From a checkpoint of a small transformer trained on Wikipedia.
Training: a variant of Adam for these matrices, 10048 steps.
MLP neurons of a small language model. Each row is named by its layer, matrix (gate and up: input weights; down: output weights) and neuron, and shows model dimensions 512-767. Each number is 128 + 32 x the weight over its row's rms, rounded and kept within 0 to 255. Numbers have three digits each. A neuron's up and down rows have the sign that makes its largest values positive.
After each neuron's rows, "fires on" lists the tokens most often at its 100 highest values on Wikipedia text that the model never trained on; "fires after" lists the tokens most often just before its 100 highest values on Wikipedia text that the model never trained on.

L9.gate1784:116176134114113174172131107160091115141147117146149161099090131128109177174148112164105105165107110157123119089086137140126124068130088122091139133157122168143036140146160129098149113095111211095100162106139140141127117111164128117062136148149168074137103131117115056075106129083104114113143136099130139153130132111216106096141145163190155154095055099127117083125055121088205158131120070117074108121108148167094110174062108140169184123124083151159180146094152144152100113201181133120069142144104135127138076078134185128140155141135146151103109090103146102127139130082082087101124151122115166165102158195133143136159223134107131117112101103160146159110119089139083204154148183121165101134146098144116120146096050178120154143151092101115130154141094108082124165164077147
L9.up1784:104170159169149180124140196142137129174105130164110180073090102084153161147130152205056124123160201195114205149140147121169149157125105101157173108173133111089119122105085112136102122143164147156135089160129129179074158113105191086135111104124161108069119088092102166096128133103140191173174107066157119121073149145173156139092130155151120090128080159118097060108054143120199155128111158151078138163153131103116120130121146148103125102164144172177043120103131117137117151130137156149122090131142166164105126092106105127173114123139182095121142097107158071154134133144140154125068146130158131083147155106087124144099151163153117052112101136083104103118080151072140132090168137072076175166191119135143156149187090157147146133174090112113171089116151201128171218067094156
L9.down1784:138143146110132049107135161123110130110136110155077170139054098157109149155095127157166172128036130135165172148198101164121058169090103093111110093111153114141129159159143106125111146188179132121092035141123141100128143106113117093144140090125093124119097152151133255151134159113126080105160192119060164164127148176074113144090198102126101085123096143059119123138140090133107145163104177131180096172092098119107085170176126136111126147146134122114156124095098160207134118118101103092093120115114149155150244168128100111132161131094106099097094133131161116111124081155157141117111065055100140140069075149108183139083128102131120130157210092136197155156108187142132124133129144151144121166148133147067112177109118066118095178117137109124129184140121160144140121129129175
fires on: " the", " ", ":"
fires after: " of", " all", " the"

L5.gate1306:173079080168124200145127136119164148138053131109116087151137102118183135170111137085090068179138150136189090123132161116116112109117174098160130138114110133117167078101096086128187112117145118098144129117133141118168211245120133132132063114154154080130140083087122077107138131168128121122138108172100123089087113137132118141138128140115145179073104151111105117132105153107152109169124118135140144110136138128161099119125136130144130113097128163117186119169167173091164127169132151153119099137131135100086125119134073117150144103101136084058096111067163206150129114173169135093144150115209145098104112127128157132132119074124120153150080107131128148134139169168149150094143097134133170191122051040049093094081139136114137173094133153114110105023159120150140154136177070
L5.up1306:120134122109107090122111106147181146104120108147118144104159125121138116116139114079117195200162142098142145160084125162129162059141132138136122096103184135130169094169103065108139115103105185070181128076114060125167206106163176112099094102117115103080103154120132107128135095098102108160110133111107207073102133121112116172129069158146131177156105146163124145143153143063120121086162163148119151163147125143099107180165162093138157098134118099141106087099161101132133109105112161138111127138109134163162144165133123157160150109147102171127121136175118155124093195087165115119192139140151146148178096073109172056142092155082143162119106123138094090191105092119165154081124065015143110137073093136115136121111139190136109109080132211118099155126147146107158099161180133
L5.down1306:168086117153094115152146072157154179160085140160121151186077091166139122109088161110115126136161141110134157124077102107140175060132117103133110139091083170172101165121123092105134098146100131132129131142145097126111132142097174107123119174100168078136107123104097140130142128134077085166115108139126150110164156179154114140093111137151110171111103119160097160177159138137124108090065077089096121150157193177121150140110112136059135113132160148129138096109146120159179121160140165129130139154114115155191110139063103081098144099127073125040193172057124084124111158137151000174098086105057121182162140107136140188134113109113106179159106116164111141115108109135171110124133109063140145098125100163152117121169110119148126084125195174164147099120153149113110177160050158
fires on: "==", "===", ")", " Saint"
fires after: ".\n\n", "==\n\n", "==\n"

L9.gate1550:142136111141104165139132088127117156142190133135106057120070194077095149116200154167154135158057125097129088147130116137129123110191152102117123108106153121148164116123134127125106158106122123133176112189088131068083140162159118096160057114148156130091101128123163141116116136145126155165158159154142202127181123139074128133061102083179133144114100118098163113117144146113037070167116126088107140162126134086164108174136119131062155149138150150092171132098158109108139109111123090154109146094085134165157167128102107125144148116110151125152136166118136110122161130126131135104152164135186128115143127123144102067112112172163149134141107153132160064132167088134149172131140142164155075132116067148131081159121096089130110159157191177124135114136077079093154152082139148
L9.up1550:140121096070161116137123131166059136160138116128103075120149177125143114101176127127119159128099165150105143111115134171150092132116162111140084099170141115120181085120170120171109164159145149160146146123041159079157087134107166100115107115205151113133162106151155123153089099081125036179148201186192155167146130193185129189164155093098135082164115140122136110140103106128147134090140108113121076136126085118140151112199071143167124123100097186097149140148204109146040099175165078109084086156155156153211141106137076098151118147155121120188142154150144087139115132131158147140149104087071135138108135132131118126129137141119103133076136151122148146104140184162100130111121171136136141160168076150075115079100148080097096126153140177065076142121133072096127156142133153
L9.down1550:113107202161196066114144140130142061114066152160110184150114152146168138115033106160132159147123093099141198120101091140161085179113096129092129155109093099128144113084107105107162149151140129126118097124174171180138172135164112140133134121125098154171139095099156143172109169173125125131082146142112157144111118114081167124118151151143133147101226096103140082094135087184155132174090089151186140121138174151094155095132099141132095108102163110117116186130120130111109123075120151099166112110176182100122152160184079100097106108098170143131166164157142166121124179180094120169119030131116134176133104155108162151056100165080091132082132087157119136173075088126149148118125133195098118100122129167109201101147139207156129087123102108067155092158182167105153149126100164
fires on: "1", " of", "2", "–", " |", "23"
fires after: " ", "th", " one"

L5.gate1408:106155055121109135160116098118136134124159176117156096140183195107104160121056088131187148150113121088132134157133108101175119116162132131066152124121142094106142142202116044089100097081185119110168120097076125086134086148105151166085152137190099086155105104118140085153105092133108132131120073181125094109145096150102076078140116183100143142131138145158141120116110150122123177143159099141107164180073134130097182109104172101152113067136151155129126135174172105103100162115096181122092091093125130040111116133141201137135138108101120153039093118139117148148142056162164153144118113164141145152141094109080167138130132119173124131148115195083111096077126087142110090057104137147164131071071121159210133105086103159120155156153169108142144182127158109174136131091116147
L5.up1408:136168108135054113126099077131138129065187203160128073170158164136120201116113123135189111116095109067136156210096154136113152147156193095067090048182112117085138110185158049126138110135131100108152121120128134126155122122101134131049073140170119106129132076123155150138063093100072133108067089200131164162139078085129102064131119190179120178106077169100134139191156096136132158128098108116133131131152143151170160115069162090144139124118148136123138173163191103136129146106140148116116112081126081071131096195139136118091077135149102156134084160143167157104093131124147163110079160135132154183125088076138133101175179118176144135097136177089074111099163077161111176097092117152120097102055128138144077100163096112133073101100098124120132147121107107185147116145151156
L5.down1408:140123078160122117118111149177125124075124179135176119173147148139092229132055069152170166119152101146130181129149070076163147038104176123159120090126143156143175114102138127123035096139133134168134129168159142086110159120115146144106116115167122137202154188154134154140036051126155157118079088201170144082138156118120123151125126188120087129084126109122152132148150107206112131070118104106116195175104133137106185109200148120143089117079161142076151164188168172123084135106134134156105158108152106141139125073077154093091153125159111130115119097156081149131102112157105000174118129148108204145114143141103135143142158105118122117152075185073078109118105091109131092089096099125145143109066125145111138119094107160091128108150211107122139124165180153116101134103095152
fires on: "On", " On", " At", " For", "At"
fires after: ".", ".\n\n", " ==\n"

L9.gate736:106081109146104141122105135116149086073128076163116137140109111182159104123133143111139148224156095085134132096125145108116178081101167160142092098134108094083141108136101083145124096083167184142160193127160077139142129104126134132113123107139090157122163094181144125106144096137129116116135093099124161087111153119139174134142081142096136068121162141138143110144088122092120176096198123116050120180072080137125172115137176164131105097152096158094160105108170150143173121101134131145148179068197116127141086165129091139154145074103149143153148137106083191214119143132132146074141127141177179143133121102116165106146116071195108141101081101182111055088124112138103113094119154078133138081059109105133097154111099077099125122154131138114137117093179042137147166139150141
L9.up736:106101108126116127134120189144103106136173160124140097131119097158156141090125121133134094083088126075173074134147165111121156190180157139137171181126130120133196165108149112166135125153100128136103138161113109212113132104143163100203167123085132152103091125118076115117145114118096155148147048150098163205083182185127097112115159157120129103094127139124134141144088141099109137096126152099105102182110137088128173153084144131096153090103123062048167104129095169144089116113145150095139123158063131118169158166126078098074077122101126153133074168121151112157071105142206155120184094171072161119104068113076139072140115119119157118170150155122130155115160114182100116153141142159119145137172126183189106078130165140194156107139167109175136130197180106111154125113110159
L9.down736:112145132141110123107143111162131181125189200117110142131161102142095182082118097121149178175174126042171123170121165103063140170173156102119142201102074075077084131151156211131112102132122073138123116158122147167112141175109090070168143172083089080119122108142100112144111131114152163097095155159147127157136161122128083149076113145110123131144082184139102096069160157146098114168091162218150096131126110145080129063166104096160110143137099147175170088114123085116152101086144184164095076021123134156155155166146163189114110169083136141118127093133108102158141164129190094101111133191107104105146183148096068138107125119146174111119148110200130142104156160128159120158118095118099131144097134153123163105149155124134217129117081108139167118161133120167073091104078091
fires on: "1", " a", " one"
fires after: " "

L5.gate991:110192116154099135126123135112084167087103154183138186178161114132097135151107160132155120113182113059135122139166134108139145152142122160163119147076140121115163100111072173140153133120108164089110104128142118088147155171081154210122145133136102162133163185193118128114049131184111097140150107092131144160097077117126103159128097179056148086140102144185118067131109141094138158087108115128165125182113110102120158083124143137138165127133147143062107124090125128091090149126157082174129166134145181125136153143100073173168108116102152193170106146198080142089120097149110102107131191190118106160159095116143115169127164128112095131129125097113191149198093136133155123150151122143141143151113139099091112151192131166140143108067108118144179129112129085106180097171105133
L5.up991:055156084142109168152101084157065155087123160156122181116111112140097165142130087085151120131139158145093114176085175105177129134072151135135127146130121132102121160146108164078133104165079141145115107138142106119124095147117131142138121119112112157085139107167100140111112095145135142088119096124113102201094112082127195119161119104146176094131083078121138109103111193096177045108167074099101115132148125091163153121142163150122080181144148167107182118138128188060074153146138107094098168104149175148063153107171116180135090115108100099131186168138104092135108096181081129155151117094150079210160065109087144163119134060151066144112168180131112104127114117121182125124106090129118113181081136080093142118149111161141190087122149134115142121121167112105093036115132135
L5.down991:105121060158092102111163138162143133123127153189145129152105118073132181147165126110091121091208203097117077162111204088124127128114138137176140162169110155101136152101087137113100138152086089073116153104107153125182145141108120192136151181054154146127127149135122115138111164140143132170152138115144120133066182111100124140109067104159165128149139133152117136172137116089164137158118103050074131145107126153126153119117137154141147111174116112097173046103188124137117076140164175115118167143134156151057134107086170142194118114160099137192115113167131160126146087109087000193105096129107137100126140147082141112119120116116123093148128111143118140140120135159127141099117068139108131152082140105136064105111088178181163044115230115124097124089137158126100127160145111
fires on: "-", " -"
fires after: " ", "\n"

L9.gate145:111145110150114086197220118163101118094142160195104106135086144069090093125133123138144103117153094038129114162087109170109087142128108140130097127132149148113144139115149087105107149102162218112121160090134183177112118107137066116165133136070133103090091117107177083147083177170091111145126177135165147212130191151105088136203156127117126196096132112093162152106056161095135128112141113122106095172121156122153129128134111134156136098164093154103165122096131078059089064143109131112104094199154148114163133078150146127099078151119157168099086128134108119177146099096153137099056106095079083120160133163107101135165109110127071079096087105120077102081158106124164178074117134134092186103103080171123104198077091136137167123174137132117143150145167098105092128115103160
L9.up145:124060074149088120126101140139161121158091110104110090164120156123161135083096146130139112132054138129131097198104180181118136099077105123142098160181159097130120178112131210124173189107112125169116110140146089066147153170107135060064124102164141100154124149109113154133143129084092097104171124080066116086165135119148115143015100064204183058107091150186067112214143180160177205153130155111122120103098108145119097081100117119108151157130098147179180110138163152133127103150173144097131125113156142134108148035145114155097126183120127130089101153109107113097120158140084152160136194161114135150152153087097141101157141175121138107093111184169154160117124147111149121164079115127128087080125131160117114090111128137119070118112180108136091091151097149152158035141133081
L9.down145:120171084139141157130172151141143115152159147099151122152126154189061183122114084044090126140100101131127070155123037126110125163140153129108141087104165190123115147063139100093099089091142180162168118102097108174152174118099194181121149105171139170135175110120089157115084120101106100173128104119055084096177112111190131104129147125145105157134159070140128076068199119106110199128133104075110099167147110133150134146053074134127084140079095119113097108138125138147159121154199124136123131152096122200120131148170093150097107109132164134165141094122149148163105097155163029130137100146151170071110096195142081104132176093073117119180145107096160187167127149179135117110148140099134131122151118146116104074145178081142131165106114154133101131122174141115101193124078081
fires on: " of", " the", " Du"
fires after: " one", " of", "One", " der"

L9.gate1429:159154127178132094123128114093123146093130160141180132106104117126145148166120122067129094152121168126111115062120151159159109181163194129081104164093087148086146062144073153137158176103132092132141148150132113153165135139103086137139136140131162148082187107139147124121090169134144132133103095132159142165125118160148131135140141124117078109143126148129115111180097126129119185155159075141126116137071069132103139095108093079069099163114119144175187168151115124072129167126112151090138092127085140142131092135168086080112167090184148160091180122095132136131143196090116150116149149130107178073135156149126108133158060199108106134150159168137138084109135156150021143140154171129140119077143140128106164146155075093123055141138126151165073099119074145182149144105143130
L9.up1429:158107093096131106175149152118085133105107122121176084091187132094152114128118100122097135142108143125192157064167073122134091119137168102181137202150131138135129107152164146148120135075147140146172204139068123122069146087140114115099078127179141105143167150117134146164074116108163084137077133094130088155183116075111199131180146090133087112208102112119150083095155098143118147149176105166133063136144093155101130126189114104122121133082103190113160096114107104127105150125096152082100111064135114122138103121164112084107080135118141157120147141118133161101204142110087124148145174095116164135182137141107160205095168172135161097117189193131129083057103166122131163081116115094124111100148164152105178136188122164127102153150135115129059142117090122179099167094164149
L9.down1429:167158152172090137179172136122150146131167078170107102129107132134150126103155121114176159154127179145136107118128199134116133090137142114126098172175112127122155091150137165101138138069141170169149156077072114128089114104164103141108099209112142085153126132121130088128154122147147100109096156077128155146129064066126159179117150125136146055186122166078110125105132100072120123121116111169134149159094104166096122121125123184105069136071142146099136113136108170121077119130150171138129141122116177151159106155156072097117127121181185112098158126129154134115178124073168151170106215079085144195142152126069158138127140145111074149159120158170090072095130135130063100118130076111144112102157130147065129156130122146141100134179084134115101181079102100104160175139087147
fires on: " ", "–", "2", "3"
fires after: "|", " ", "°N", "5", "199"

L9.gate1804:125155121164146158110165129170131160184120087161155104102176152101145202132117132154113130158140118098119156134155156154172084126150134115114086172129116122134149081132127143129163121102120104045161115127165118089176129159095195108077184103111063161124146135159145120109063127139106126080141106104117083087090169162078125123118105111105183128156139142108077106182141077117126085129132133141150154129108139132169098115129156171125146118141108092084191109119180131139108142171140079127201184129135151125148138085079131098118092141148137176130156105094122147129134159130160127100145086140138115080148105075115159111174109079096139111106113094154177149139093132162105136063190173135147126157109125110096116160124152123116160143149048028140045060090152139131154191147150082
L9.up1804:127084087089142146204138144129150144143108106142148149141136161080148106138140045132121113170112125120106140140114120147218125137103103118159164164178182173184149177128165115128153097097118122113136163163105117183130158109148132093070116180142168147132058136122103079102118097123127116111139093144133119111130182122103181071157124205080150078200160108154153117122106171114107128181147090095127123155119089107156153130117131158124147123135091101144128172135078166155149096201152143133148124168124133168129096090117117130114105098194128122145151101111147115144131156098109133116054151122126109068120135113097111077123091108157168144088131161086142170139108144129095153093147134110116048168115091142099122101141085119092140133077142131129071137122088098143165076167179121
L9.down1804:140164124154160138166152095144109183093153086098134174166100175140141119080145109112158082176116106082150154150157148149087094127165147159092144121164154177091096111148141143088144173136103203152167083113123102113130145160117090106160153109114126084100090120136164136089072171149128117166107101105139114089117134212078107135125117130095144119146179112116108103186116135117175133116114103161085131074109079132116075210165114173101162079112148135061117083184062104051108131125101141123104138160198087087086123105111188133072131149172126154148119124151135195157131157166137151139163163107182096072099099191145102145105091103149159162153110076169177081150114145089146140137133169166112149136107148109144127129127185149182192136143176087104131119161168106096187160168087121
fires on: " ", " as", " called", " the", " named", ":"
fires after: " |", " known", "\n", ",", " name"

L9.gate1010:126081125177117098173154140100140082122149138118180160123110074114098144118095140103100093102200127135137163103120132112167179119095089096088101091139150136131177120175168140050120115127127109082141153124087077137147159130152128082068080117167106183076138153126105128073132108183195118117104121146085089140138163103166098132170117112165134176131102158135147137099220104149118195153146142115159136138143129199087084112147163129156087168118145160121166148129154122127176175102152111136156080059121100094084070114108131117107156106096121185195163154108149113163176136141198120119177139172078135107139146121056127093134093077104063100133126113130134083143073150124140174122142061076077150131135119096114161116066122134101191151159132093100115158144122125153170118110088108
L9.up1010:101127179085098188128086154091115084155110140170097083138106130177138098167114113074094136141079124126118116176175090087161098148094124106130147072145074166164115144091098142225142123135071090144163107112059149083071088185139169167134135094142156151132129105101175185140197121157098143170112095178135145106085085109116167124107155142112096132100089097107130130151116143104127118102099130148144113149171128103067143104179116067095095107154155076152085161151107075162131145107092094116158162118090117138072143116112101135116116127170103102089114166109101127088113127153047139118181090084117186097130105108124137134101122126126136156157154199116100151138171142115099101136152151149164125174143076102137051131102059165146065097145190120156101152164081113100133160122053195
L9.down1010:169075091120081147103113111129153068086178071148175150111138151104136133117140160087128139121139105122123146113120129154134180051113114173082122134117121141122123125164156125156118084104161150104154154116150118129162152110145093116132116121145138113141138068151131137105169146136146173168108181162059162119177159107168163050174113108110137168129154101173086113112140072130126151135089159178095165142137103141162079157206134143167105127088134097067107099203159145131133126089130097107105093100113113138148074072123133117089141102048161090212097090100132076099114122094113173153132134145074139255098157136189132114119167133103167133101142146206143086123120141128179098152093120112133147202110124166145100105123165126135140121140093121171077106149158148078177109132149134
fires on: "===", "==", " (", "-"
fires after: ".\n\n", "\n", "00"